Weights of a small GPT-style language model, trained from scratch on English Wikipedia.
Size: width 320, 10 heads of 32, MLP 832 SwiGLU, vocabulary 16384, 22.6M parameters.
MLP neurons of a small language model. Each row is named by its layer, matrix (down: output weights) and neuron, and shows model dimensions 80-271. Each number is 128 + 24 x the weight over its row's rms, rounded and kept within 0 to 255. Numbers have three digits each. A neuron's up and down rows have the sign that makes its largest values positive.
After each neuron's rows, "fires before" lists the tokens most often just after its 100 highest values on Wikipedia text that the model never trained on.

L6.down604:139097110140148138100125142086136135124106130096120133115119176103132117106120156155125154144127101132146174100121134137144148140127149156093079124119112111131117126145198109130191136113158098169130161144114154138165150177094097114150137167082122130085140061146117117145113158134156142101147104106132129116166151131125148121134141109104143148127111115103117144104104143129079089112134115135132146139105133105112125164138128151113106154166114150120165115130142110141121110145130130041122148121123126142134104130160117133172110121130131100171128139098130143119124138158118144125
fires before: "- "

L6.down755:180089130117136095148113112108109115153132087175151110105183123113146162125106115149130125107136120079137149133176072137154126136134119130121163136104115120114099129064115144140118167144169119193114125146127143117134139115119097124146151142104116111153155146125122165120167128107154129112129121162126128124125139132111106129151114161163111143135129150185161151092105162083084175110140142136142102128132133101075138134095114131127145100123126183123132124158100092098128171156137128104139101154119139118142141150118121134112106111102140085153115156130095136128123116119143084145
fires before: ", ", ". ", ".", "=="

L3.down364:179155092136094135102134098137128117123160123154121183141172105106137133163135113105110143129142169144095093137133157112158145127133117096112128134097112135107138168164140166159126081107121113112132139149139088170131130124109148094128117143115133158132141168116157143148133142091137132128150143144073110110110095072115135087138128143135118135063124147138111106110131123104129105129169112122143157128141108117104141150140110151116136143109096123166120134137158135135145153119104103138161143186107104155103070121146099118131100134128139109148127139059136139136122096121110120112
fires before: ", ", ". ", ".", ") "

L3.down448:125125141069168097115134143148103142109136138152081081154117144137162121137114117101146118145149124117134117088102113141136193130110113127119132124127099123170117106148119127167181166148115120136144098101135136172154135155092135146143145114131107103154093151142098145143128140118117106120150117127069114136084085111111132150130124144125126109126126118129140126125142125099098107132134118156115123148130108131112119132123104076107162117142113131152132172081123114101075111109143115098112123183122144174134116146151165070134125132110131150168118131135122108128164139165152131124
fires before: "\n", "\n\n"

L7.down536:123106112112135109120165124146138114158164088123173185196112122112161109140113127156139116154101120126085114091143127111138104140149149156164149156149155101145106145112121164157131138130111122113166143118124153147097108164162078143160135145174153181157133146140143140086105166127106111116147137118138201134119138118142149138151123134151167116159130127123137109111129095140149180124177114102128148147077140149099101099124121164150153150123125134134144128149117133126117137161123096129092125109084098145097086111165106114123122172166082097113149203145120142098103105122129155106
fires before: ", ", ". ", "."

L3.down587:138125127139114140121126114152115112109115117105181107098149109128139094114131130093116125123111123118105139094112119099138124118131191131145111084112153131118079139158140160108116137134104125148132168134142088113115105116185156150118131112160133130123118066111162142130158155127139156089122134146134139160135123103136085128136154151108111140099123141131162138125166138124121132135133142129095123144111160113157139132127124139144122142153115142133174109146154135143114102111188112145119150090138138165118132117136099139141115150118145139142162130101106130106156159156169153152
fires before: "| ", "ion", "Party ", "of ", "hold "

L3.down200:120130120145097147146114127144123147138113123141112154129062097135098094143095163141107131139106138155153116073123153083185095105150122126136147128091098130160140133119132129120128127106150085158176114093102124132136144094121151136171127133133148158162122082095100120140094128113099159138132143140147137165153129090116157165140123152117157086166128150104125152142109101151108160142063108118101119108137149104118136161156119129112113109078130125132131073158142105138129162140128138093123054120138147096139157090160154139130129136132136129127129111113114120172122160116107135133
fires before: "- ", "==", "| ", "===", "=== ", "The "

L7.down286:134172136178134133126105129106114142137124122132087169123203121147128130152119094107181144109133133092113154132154112144098133124111167128158113152143135108135140151125132140112115141151093138100149130128114162125098151129133093091114136101107139138094069086125122130116158102089164107104136113100107145130085089125110095134137134117132175109115070127162127087142097116149123129124093132096149157153108137114148152127119180100129126116189111112145149127097119111117151112131110114134066142095139088151167172148150103118088118115130136114117145138112121140125112106098112122146
fires before: ",", "th ", "st ", "–", "-"

L6.down692:116137110120155151156148172145131135142124141098122170168084136111142114133106136069172113140088117118118137111136142106131120118126102176133119086134157127139141179147143157143084132121126113161137110131118123143160112126144148086124104098154158109156173131168132141127148117132167164123118133120129126136123125134151120156090112144127137147153130097120097122143148117175108103132130162128082147080128130130146124083095131109111118148141155107134127165117102161149132124129149095100120170126100119137147145135134168102136136080098105118137146128106102181129139140116138121116
fires before: "\n", "\n\n"

L3.down312:136133121109153102101119130147137134127131136131098157138121124130155113112127151106125124115113119164154106055092139125135144131172146134116118111143158116153109168141102119172147095110129159141123152131122113139142100140127137164111144151122125136136122161106134127147118137130137109149103103121107122107122174114148075103154164122107115126128124119143155113132134122119173105127154118137153104139115130128160111151121130152129137125162152130119131123130142126115092151115128102101154124148149121094138105120115156130137128100113188167164113138102131113146124169106128121119
fires before: "\n", "\n\n", "to ", "in "

L3.down439:140121148125113128142116078123116142124129086062108126128107158155104112089145127140087103098147139112127146111100151108129115139159115149108103129096101114162185174141171103093139107123122158129147130179072092126124121151117129172140108122138108079122099137136111138096136145124183162142166133143132130114111122172130161112141126122103144157126126117107127107093137187100112152134135124118080097149114103095129096107121106151127140126132120158152117116110140123120146102149123102141127162154090127120092173102134128160139111135129141137137096133138110131144129105136065123136
fires before: ", ", ": ", ".", ". ", "\n"

L7.down148:122150134127119125108133139121161194147161102108140129164108127058156116128133160138126119148118158127137144134129179117169128134117137155113156113134152100131101156146118152121081100129157144125089121068123094154125132081135126081099145126124101155155120148134151134113158144121125146151115158133151137162117116097189137153110131146094133146110145150139131128152093101143169129126100064097126100129163151083087085109125110127108112102098129128097131101138102121082087109154098111132112138107094129106115118129114127110120140140160122158119110146134110146106156141111128109152
fires before: "in ", "by ", "to ", "on ", "of "

L6.down406:113145102104124073116122106108149166124125179125109179123128120067113074124106138162153176191151101135125156118153163145177059138128118121122125128105167109120152110125130111135136121091141100145129140158113136133159126149132122098166114115140160111087154128095207126130125083144150112137136116141134107115150106124143166160106109141132116153128148161121140151106104119115117096136077111117140132116136114094111098095136150166104127080083136138137149148140124121112141141101121109118150120161126115126144155161106118137139121149115157103116131121086119109098085093122134059114
fires before: "\n\n", "\n"

L3.down644:123095114128133159136148105189111136114110102093122139119112137106165121086121143144141122167136123157116154098113123139112119148090095110123145109096142133172108150126180116131145113114145117148096110148135142143132161172162137136138176114092145159090111097172111114136153094144149172136144126117133165063125056111117153131124104128106127136072081133140105131087075146117158117105140120115108100132132119167135135139102106131097113149136118130119159114151116136078137128083131080103094112104118108141135118096137120128149151117115121133141152132104120062133140161148107117139
fires before: "- "

L3.down98:129129161122116149126152095151110152080091117109084149104139147156119130110166103122143136136144099119148129140089147132130125140184084096098141161121079158189163126102152124138134080156128141104134099140151152128105087136144123120140162109166184124116118163132145109145143133113117139155126121140129092148131153151147144102125119162150157127112142126130108087130125124161121169120128122092093127132075077144125151113141138128104130117152130133090122129150153088125124100138115154124131133146138112134126104125112129104125140119135097177121168133142107123133082129119104144150
fires before: "\n", "\n\n"

L3.down213:096139129142116139124133126102116090143135095125148101142160122147130146137128110121155106130149096068126145094134118107124153132099130129092113123143134104118117107097144162074107123120094119120146151128147129151132135194103121139130122113147150126139123138147117143123129126126169152120159132113096149100118128148139119144148146081124105114096122157136155117115113163133118131129054125164141146093144121125091101143120118150124133161114148129124126128103129152152080172151088116133102131131156151142167136118131088120110127127158112138114140160139121125085134146156159119137
fires before: "| ", "|", "—; "

L6.down390:142148150118122154157122091147121096140143101082094150164148076118161111141114146124114076121092116120094123172147121147120158133088079084091151134112125145134111167092124138085083099161119135154089148110100090134157121132150131117154095148113142169128170117185130104107124106162148141130125117072142156177136143116173141148127141126157175157112088187112133140140137081137111131126119132089134130135112172156110145118114164145118135132108128142101101118114140111103159104088091126093121115145126098150127144107145158159108136119133126145123113098124095103141143127176110091146
fires before: ". ", ")", ", ", ") ", "–", "."

L6.down286:163119181123131158136123125133065126136138143123115150142075123155068160105112129149109103118121107120162130141123090177122126150125136147126108154093141138143094103137129131118156144132122144073150126111109189133139075113124146156150137150110134127163087136117097137120154128123136123146132137128145108163117127138122114127153156166120183145151112082081162106115128115152126164113115131164112139169148156125117154132148115145093109156110137162140091141123170125112118152134198116146147126132075123128149138135128121155102148105153109167109107144186117128083157117122105089106
fires before: "| ", "("

L3.down421:120150093133149151130129140092177111136109140121111139155097135137145136082142136123153100120171129077156124116069141097132103165120104150116148125132105126137159140106138076131104139107142173112090145128170143115113081083145112167118159138123117118162132140135162109095157156099108116104119130118121151148111157148110114109132200124135121111137141164131108135120158092122107121142115178051111106097112126132116124105104145111131133120094084123172120131083148121105112122119158132104078172107137154133113155146124132117160123105139096146112107140144131140082103117090079165138
fires before: "\n", "\n\n"

L6.down705:127127158114173167157124109147142183130101091135133134162155103106169145100125130114176155103135077173122111121083141143151178102127139131137121112136103109165091131124148140159168097137131122200126121149098135133162179122104114095154110161121086151131111105139143132073149118113091149179164127130126127140135127148136147111122127110092128126138148126109113158147144110142121170163160131088120108128148141123131148150142148133103125102158101105143144128096138125134111127134108153154132125140129132119123134105099129131142113171169137188135142131110136160135161146156117133106
fires before: "=== ", "==", "===", "== ", "| ", "- "

L6.down60:141133172120109140104105128126125137129149155129109097142117151145109148134140135159121184099108141102182118116145138114173142115115113138140106143097160134131084107100117178146103122143115077113085163075126152129129128102135094098105130155146109112152137144114176116123084108126091157121115115160143108088123152134123118086120132141135148124123117144092117149089132160164102187097085066131135116136134133103146116101124145169126101096153143143076116143133129110104125110170129150109140092179101157155105148142127073163171099154091129077120149147108128141098129107151141174111
fires before: "| ", "|", "0 "

L6.down317:167138143112169107128124091115151136105153092104114124119115096118086122136136088111114104137078118147161157104125143133131138133135130098158088133133131127115124148114139159135103162171154085143174129103086138122117097123139127140133151115094069100165131126180150148131116107145166135107145086136089119136108085137160090143103145137142131187143133127121153100152138164164152092144112161148093114114095169160133072138144142126114167103156143093147132158151128130141124115154120135141110133106124076146150143110111107097080107141093137130138128110163086137131094125134134114107
fires before: "\n", "\n\n"

L3.down155:136163117125153114133128104131115077113133150181104141119200117145102140137122135112090100164112164095122135145145139119118140129142078090115128118166127120145163156167155142129135126142128133124122113082119091124160107120147130107141121147137133083158155119123107123143147150163103154124092120101133115139099088126113128096116142156098127122164112099128167126063158134145135175159116101111132116173136141135130120062107129160119121115106137108103097093116080134133163127113115101098105118146132149139133166128116137161145096096119139152130149139132122114079111105153136116121
fires before: ", ", ". ", ")", "\" ", "\n"

L3.down167:138124125081109119127140148120102148112155107083143163091174104149111082146146116138110099097096175186130118158139136111138123103134138124106085110091077162130104146150129108104123118131141148157164103127111114131125121096144139095089174111155138148057105174135115196133146136165134111117119088140154137167103125109145129111073135141128136127116139099107125111146106123092094100124129071101098143129137146159134146177104122168118086085077145130113109089110129155165160066105121103102136133120101096135125164153166106176154131178112097110167137112112136113091135123099092137140
fires before: ", ", ". ", ".", "\" ", "\n"

L7.down729:130125106096131106126126120148126076116118099135120093135178127141107159123099158137132113186105108124123093147112078104149135096131143134088130139134136146115125137123130174114144115087112084164098117130164087134116084174146173132164125209116117128112078128106089138133114177119151096084126142126123073125100106173091117126161125127134120106107116146111132121120102137158096139124112120089133125140152145107128110111156115155111150128119131145108098140142115143143165125138133137090129154111126162108140153146103080140106121157087123107150129129113166124141143123108140157151
fires before: ", ", "), ", ". ", ") ", ".", ")"

L7.down349:134097135126073159118120168133126115081113109157127153107116149165091125125102148116138143142140118145132111119118135102138111152159163100137118093103126140116071135143117123164144119137111153135127086135120120148119117188136160125139102113142141113115091103112111124112099096128090120144151102086150100131123161121134150125139179107128127131094112156093134114122082112174106170116142085118160116123117150125145129135169150161081122159140142142126092157152138108145096134108141118122122110119153109131155116153151113116148163120109080137140108133104119129115135122123104143132
fires before: "| ", "; ", "–"

L6.down150:154145134080129146159147166149114089115144142122154141202165128113098111096113120093068100130124154138062135107094148113170154081131139125106159109124145198128157142141166133109124147138128091175138127104156089140116090128138136118114145081146127106124110158107169143135142102149169163098152106139075121129074129135125142129093128112131125111131150154121137110107129138116105126135111123147105125140139116160102161107119153145146087145135129113137102138162155096114109151151106113140167145125158122146141120144140133145144150106111121115146151136077141154149129163128141164104
fires before: ", ", "'", "\n", "' ", "\n  ", "| "

L3.down545:102138147133125134130141118135123148143097128132122099153135132166107108155109125127154151124142108148096051126118146075130151146178097117134097122117137128142127101079118142108099141124172131100160115091128130168146135096092145119165164135114145165123137164134115141170130134145124089070132139141077094152115134113104166143134143099131102095131115146090151105119129177135114141137170133088110155124148151176124147120109172111109117134100132153112074141147126106125147130119099131100106109165109086156111129089080136118154140168128108126144155120103109113121128134160150127095
fires before: "\n", "\n\n"

L3.down449:092156095103136119107102137123104146118095159135120118131145098155122115144174158126127117150142120135158123160133132160114141105124082166122119119135134128134106140108125140147121138147141139148152177102139094157135156122115134141127140151085138137141117092114133133123134135162121113132129089132075121146131112127132114156133106137141144091140173138094131139131145162153144110138136146112110115129089144132108159125097183107151136094149102137118093139131105111097130171128111105131107103145127140123167148139153200126114144107122123174118130128091075092162139133149134145091
fires before: "\n", "\n\n"

L3.down347:117100166079138118131080160119112146119083128135127124127230148120125108112162136118114136103122125158135118130185124112118136119105127155085124101108170137145144113152106112095093102135147126109117135122131095212106120064131132127080122115144119129135132090136129124165127125151122119157116111132082162129165131135139128164096144132127100095118159156141169102098118092113131114126150136143117099121085114170183130150137133098135145130142073072147096138143121119123128112111147119147096125108112136129130098168104161156154128119077123141121146142149127119141070129142118149120
fires before: "\n", "\n\n"

L3.down544:095132165149097120105109117141161133139114106135132106124102122103134139146133147114106129142129094115148077170080125122180163162141093163081091137130114122139116126134137126155153129158149143146138120175118083159125126129113130154162139132172132127157104150107069168113139112159112154126128150136148141164130115145137138101135119126099152112151185161153107126115185146134143123137126104121106131118118147094151158098126147108139136156147158112089092107162155128161092152161098126104121110110121103128091099134102148148089109147078162125120126108138120133199104177097109171120
fires before: "\n", "\n\n"

L7.down450:123143108121146126175112140162141082134158106124109154136151075108153112152089162151144117100118167097156133156096124131124102123106139163093101126134105128088130125133088141119148113143114099138150094097153123124124113146120118120145122149147153138162136110098148127099153126139075134170119133094159115146133163138147162120112132105104148085147160137114128125149104119064121196117117125077121127138129131103157125147130128143144084112114157093143120131119117157136074123124142128115140156147111140100122109165120119114129112086143162145130158153100143134116158128139113136130
fires before: "in ", "on ", "to ", "at "

L3.down327:135078101136123108147111090150111095162136123087118143157123124098127119108127138123079103126115120141133129128114115142112147144105115117114099150092131134148148129143157144161131098143102121154104123148107142129122178171110134113163122125107146143123089063118071118093121109118145122130182120106075118096147112110105150149156114099160122113114073117141103117076107116127131121108162124151112121160126104128156103152088147140095127153119103145129175140130092133149144146082126122107095106079140131153119079110136120108140136100106151134119139106103114094073161122126142092107
fires before: "- "

L7.down213:107126128113130110116133137108137094122137143085147096153105117114113126131141164178093136149143115182065122098168162106097078117152133099123186166116146133165131111145104089133122132123099128143122142134095079122122107141196108105111128126143166057116124155140115143128105118164156127167139103112078087085120133113164096153071136138155133125149099119136138138112126134111115134131115123090123107142167097102137129112147095116117116103175080113119139133113141105133108131111132122125131116140151174103118079090119134133116135125152175130156109141092098163112072120156130096163
fires before: "\n", "\n\n"

L7.down53:145123130115158103113120149115120136127104120102137139145106119127163152136141128140148127120167122117146138102102148147126147142128193139100129135147113140132108135136114116137135117150127091147124137138065102130145150182114132125132137123132136138123143124143107129114095120138132145141204152135119147128125108110141131117117110110120146108155134163111119162164147157128119147106129115158108123145116130116097114164121124126113118146120078118125139137102152105131129137135097120117144113136159111157148143106116113134114162136139126130127131120123096105085113144181132132120
fires before: "\n", "- ", "| ", "\n\n"

L3.down784:146120154082176169153124142118086116135109122122112129100112136121131124110134099086134120088118110129093152048100140127138146146131106139067111149141130129149116119121111105100144151084170069108120161127119191162155126169142132142143135138134154144109131158111112151118165139148112130119156139124131095101124161086109173126156104134110142130105108175126130149122125112147105107111159175130134144084119116144127111107134164123076156140090134145138118134105137094082140115098140150124107120118108144174159095130118144117124130093126119130154173159108144080153147082153148110147
fires before: "\n", "\n\n"

L7.down57:151131098119093138128096131117145111070130138125113149107177145160168131136149141160132119161116143107113118165090137148132130151124162131132122166107123099127132094134143130111144127142153112149090150145179121118151195192134155103161133157121092103153147131127193122151106101135140151084147167131162109164131139127147121130130072125162161121125124110133154115164117092136162138107140104117156149170140120118135144162123122181149162124109171149125140150152120184110197116155156149127155149146117145096128198115095078157129143125127120120122147124081128162126131122164109174131
fires before: ", ", ". ", ".", "in "

L3.down670:154098110127131106132143116142084155165126136130161124134113083151139120131099129118101159104088141157083113096075118144103122123059112120122156169135132144118128103115132177180117105088117138111165143094111176125111094123151134092131128075152160135148112118153051118114129082120108130103134125112103153137143104158127141136135092124149094121150126163161148124124160142141113138120097152169110088095146133151152125139151135149171094125066110103159157069127113115159144169142138144131098062128170138119137150085139102145123131141142098160146122152136125162098128131123094105124
fires before: "= ", "=== ", "===", "==", "Other "

L6.down585:127069101134110140128146161139133094146133109150151090099158164125119118093169170113127104123146132100128158154177119065117121129101146148155125125109148134128121105116127135107095146152136104081115137143134142177096081104125143151164137104131118153148124135125121132160115156123097080142082165139135101083150102146135095145138089152157116130139122143132179137142089168127112155104072127157118133141163124093143105150119108134091121176170104126081165145115125133134145126124112082129134113133149132153157147134126113142129116158167092127126109124120121172063132144138084131137
fires before: "| ", "|---|---|---|---|---|---|", "|", "of ", "m"

L3.down182:126112158146137126125112176161149143108184097151132159166044120147131125106120141122111170140099146121117113119078146132158171110157114116117117137119164151116103149077145138143133145130111137106133126108129153131124145140122139124188111095151183115162111146110154124119124126105119094139184129131131124080118128133112142100136131128112112124132161106103128162158123139126118164111085127137099094116170161141162146135115126087108105112114132085180157085113132123125114151176118136117136098141146119110131129085123151135139107130142116150168144180146179129137142129143128112160
fires before: "==", "=== ", "===", "= ", "== ", ": "

L6.down347:116139074113120139121093126112135138135128133135116113133132130149151156132176172164107092166123153153185133118148096173121095147135108141116136149103117086158165151099145131137124138150074117110160076120092118141134129105111115126113134140144107135118178088161091145145143128149133077156148144140129134123080099109083142137149101128114146116102084147129094124097117085122071085115144114125140100128117132091102141121094149137100145092101085111137134148118134131105118123120098148082122124098129092083126140108103148123089111123135131106108140136164100088128182158165124117158
fires before: "\n", "\n\n", "% "

L7.down273:124157128138084133099153116127109130115121110121153147153211140138152120135108103151079156110117146085094178136115079111116124071062118139071145128106131112113109131117129145096103147134144158127142119125130111123107130093140099117149113115142126118115147101132117136153154095164086112143116103128101117151120134123124112146158147097126140123116145147149128157094129094117150115172053110126111133102110135094143138131143150123145121117105152152126134136105120160151108149151102119142101121130151155090112109115086129155142146109136136097140135123114105096066144104120147072091
fires before: "'", "', ", "–", "; ", "-"

L3.down354:097131114118142093176094132097133105146133151094140139099122123116087151128151086124131120118112125135161138143145153104136077121144151138183122119152089072133099139132181139103107121169142140136111127176105139102123163164120126141115119122148095114128130124082099108137118193110123166104150165142144121134141142140164088138099101091150129125127136128115156147123130159132096124123116116142103129184099130123087143156128109180124096115178159174116143110102138109113137153151154110125164136125165128117108174109157096137157112126097169120173130127115145135134130128148145119118
fires before: "| ", "200", "of ", "in ", "Film "

L7.down434:134128142153130131138149098123101120124149174151116117116101160162117150119147187115087131125146108137130144130096155140104102120114132100095136118109176141091148124150107165105084111144139109169139113129137127166088114091139148113113131118112131136112140156137133100114127094132148131106121128105102099149119120110121156139138131117156080122117101129106128121104118100150169126132128078097141113113103144133102186131110118111099120108154111150096136122146138101159109160107104154130142109123134154151128123117098148129123102123123103104138159106141125126130162074132119120120
fires before: "0 ", ".", "— ", "1 ", ") ", "2 "

L6.down605:121124154099150153115131121137123134137105112118142116154207140165135183139130119110080140102109138109195145108108091142133165133138122142060134053109149133116131133131122146132118153155076134167111173083138115131135112151127146091131159148125124136137129131149158059128130108113127126121087132105117144159094107121135156150103091110142132140112180165106063127087143116122184140170116100120118150125136099127121091112127117134114144098102128147137127116147117136126086119132111163161150124099125133156148187170117150111131144162126116141152093117110105098170147169138088157132
fires before: "\n", "\n\n"

L3.down243:092131130105129135159109091098116125179110139164106122120126109130141119175160129120140104107112133115165129115161138138119095117116175120124154142151133163138161101129127134144083124101131133134164119119126116109190110148156151116140084112151135120128152133118132123118128143129131134099186092116154147149106148120130130160095137130150092103115142112097092149094107131122111124100143120105165161087127126127146120120160119116141097113087127103127116092127097122137152114120086151098123079122144120111084152149130174160144064142102175138115129120086134146106125093103159123096
fires before: "\n", "= ", "\n\n", "."

L3.down823:103113143131150162133090143128129092138095163148149109095165112172105153144162136138105104131113136168159117114146107173138115127152145143130101096094094106106163125136119178121123156122137130086121115099149107159174111124159126134097095127119081170130176110094152134158078090113105147111111120140129146131136138125106151146089137159143130117126141114170113113146103120134119147067127107072175101097129119132143130157134158095112166140147104118130146137167131146129115139125102131172098175121126142123108128141117150133125123092100162116122163094118133100126107125138141127167
fires before: "\n", "\n\n", "f"

L3.down626:116108132130107119178141115173169131078103155067130122148170134135176117127137129105136148123083164122118118159130101144147091104178114154081195126114150147132163118128098109135176143094143143134141094100121134144148135124107155100101122095118148123140097169130146158137094130118067137133118124117106152111153151080136121096120138142107126145125138123136136130085086088133139097140116108106109162133112148161120162129137145121140115103122097146100129111162134111157099155093130175134123122132126125167143135119096162137188113126174144120107113161155093110137136147101132127129
fires before: "\n", "\n\n"

L3.down480:134134119117106125150122077131112151139130130110081081139193105111118146137174138125158107115146152096155109095183085134109117110102100149116141140135101147140127131120107116107132165142130113196169139112157082132126140112114121161147113095116118128097130125143124160165142106141111126160060136141132097154136118111137164171132125130133134101093169163153121096136118084126114120119119160132119169157087141143163125146090124111123146138090122139131107118137110094140125139129143147118096123111162153125131083149155166098112162101098132176089146158083115110152163110117136131130
fires before: "\n", "\n\n"

L3.down709:133120167096133164138118144115146148157154128119157147169061122154138123124110149108129135131093140160101102131097116116140146116144166095117120117147114178157123088080169083166166161122112141119147146110109123117140109111144159085142134107116125153129138113111123129133152126141136123128150127153123113136125130130113126126128109085149117134120166089121117133133143146120134141160078144112104123125168168156174163140139144132131130103150077103150148123109109115128138115154082122159144088127142104116129157120109179157133118117164124155183150164124149128126141126143153149141
fires before: "===", "==", "=== ", "= ", "| "

L3.down339:106139149119116127144127067118147144102147110090116120066071186098135105103164114120146094068138144127102136132105134109183132144147120140113114095085108092095119092168112108131138139128147170132118165136142123133128129133148122131107156086132121090161111139139120117126140140096093164119154130144155112089147146136138173132145087151095100093116125137143115115145109182138113145137162110146162152114134114118158105109147131184123093172104151130137118140093149165128107129173125116119171138120115156111117152121129133145136156112153153112138059108103122163147162116140097163120
fires before: ", ", ". ", ": ", ".", "\n", "| "

L3.down558:132136097120157150188102111109105123097129098129136117122121123151160123136124117152152141075159150118088162142139097118148140118137081110127114113103146154108138136143095120100175099113120120164132129135135130133117109115073148093094176157135147146106132147129147188163105118138107154104142160156169111137119113118132129130113106169123112096122112172134161114134142157152121139114179123102157132090123159145147137114122135132097118150088170160111097139147140124180144143093110139117142142138129130138119102088156074152153130140101116083149103109124125125117149122135137146171
fires before: ", ", ". ", ".", "\n", ")"

L7.down372:155122105103090132124126100116162094128139124137112144105111149114086118138117135087140125201121077090125136148091148182134113148114150088122108158112119094104110100122097142107164110114143143166103118134141119094134129122142145135146096159161134152125092144114152123147126109137101147088117125128125114138128128154133137115124122130122117076119092114135178100171124141112143144093126145095164112165143107092154121109136118135151121120158120124156127141137144135109138190150132123082145137105129130111135116145156089115099080111129105119164172074113131135162114096168140121125
fires before: "of ", "in ", "is ", "for ", "and "

L6.down68:113114144132118117162105132119155132128100131093182139113088120113162120144145152144150079141130158141148121048049117142139129141140131149116128092127132138136114125136108073141172114109126158146113105128102151156130110146152138152159129111165122147115164150137119115124110151136094143163143114140111152169116173127105135139130091126143142118126125156104121116154164121165148117109167128131112109123143135130164094156157134125122150170150133169144144149067182127131135157140103132144138093099115116157096126141077166124103105091103124154170124170132097127125111140116119199131
fires before: "\n", "\n\n"

L7.down797:116114079120109135114154140076106142135169118117095132092178101132135146137097129122090125149126157093089123116092114101145116101125081108123079125116141099094119133122123170105132138124146100160142124138089100145157134208133141121143135112179165120106109152124140151137146115161134130118165120138111117099131093143139111170132072113126126085128118175120103114121130174135110142132071110074138100118134139104127106140136113140107076151087140145118127126149153124148123111142085064098135158126166127145126092103121124104137096128128131130102128119094131105148149159090127134166
fires before: "\n", "\n\n"

L3.down755:130115144131141123121104107169145124128125126091106132119165155111138113118133147142127095149145132155108127128119152158146138135118100111104080138070127111126107106153167139128142112116127118120125151138098105134098171183114136124139138139124092138133093055117114126147112129158133122117131131124119133114137108093121153131147110122143132091117058121117134144116102116130119141128136107110102118130100131119163123140099125131102128165154110146121147133139118124125116123117078115088114135121129100149126066097148115102128146081112152093143137126095131090153135133146138132125
fires before: "- "

L6.down248:128080118105177160107119174130115142102110124100101139118138101110151150139146135122150139097159100140166071126146128154123134152133103151135125155140123134120087150091147126132191164158104118143114116124118093111124108137113104112114134127127129124158136162088126147095131133104152148120154177095114115164109136156157109092146103129119133142119188125123110178124103106140107160125111127067132119149120145124116129148135111148124107139141148161105115124109107118095109103150107086105149138145178160130093119109129109132124119095103135107143123175117166098168118142128128167112
fires before: "| ", "==", "===", "- ", "=== "

L6.down100:099161119136114090117099117118109098122120148140118146162147122102173081106096172106167100103106137112131153134137139148118132100097116127157125098114111138134114125091102106135128127103106111150130135121130094124144162159151128125149088155155148150138155108132152128111128121116115161129119119158188096186108137146122126157138080169103116072144168119102077121156121091126135143120178144117161138139117153159149163133129166158122099121135111105163115146097134137185167133125093132105140096139096105122169101136110108102123118129124161139108128119125122163152134110156138088098
fires before: "\n\n", "\n", "\n "

L3.down0:125150086104139103138090129156137145168067104120135120138116159119104141105120112106148125140087133121105124160116124155113089120116111116102124100160140125098115088130093162143107111134124166126151125101117123103113114155135116139126121094134182086181134098118144141107128102104133101135114117101163123148125142155118135103126150125147120101156117142125130130127126138151175121139122113121092173149118116140159083125139157195154146095144128115139146144183109174101126138150124125132135109128182131140147126137150121155094128126081114110101150125124132153134121132110098145128
fires before: "\n", "\n\n", ", "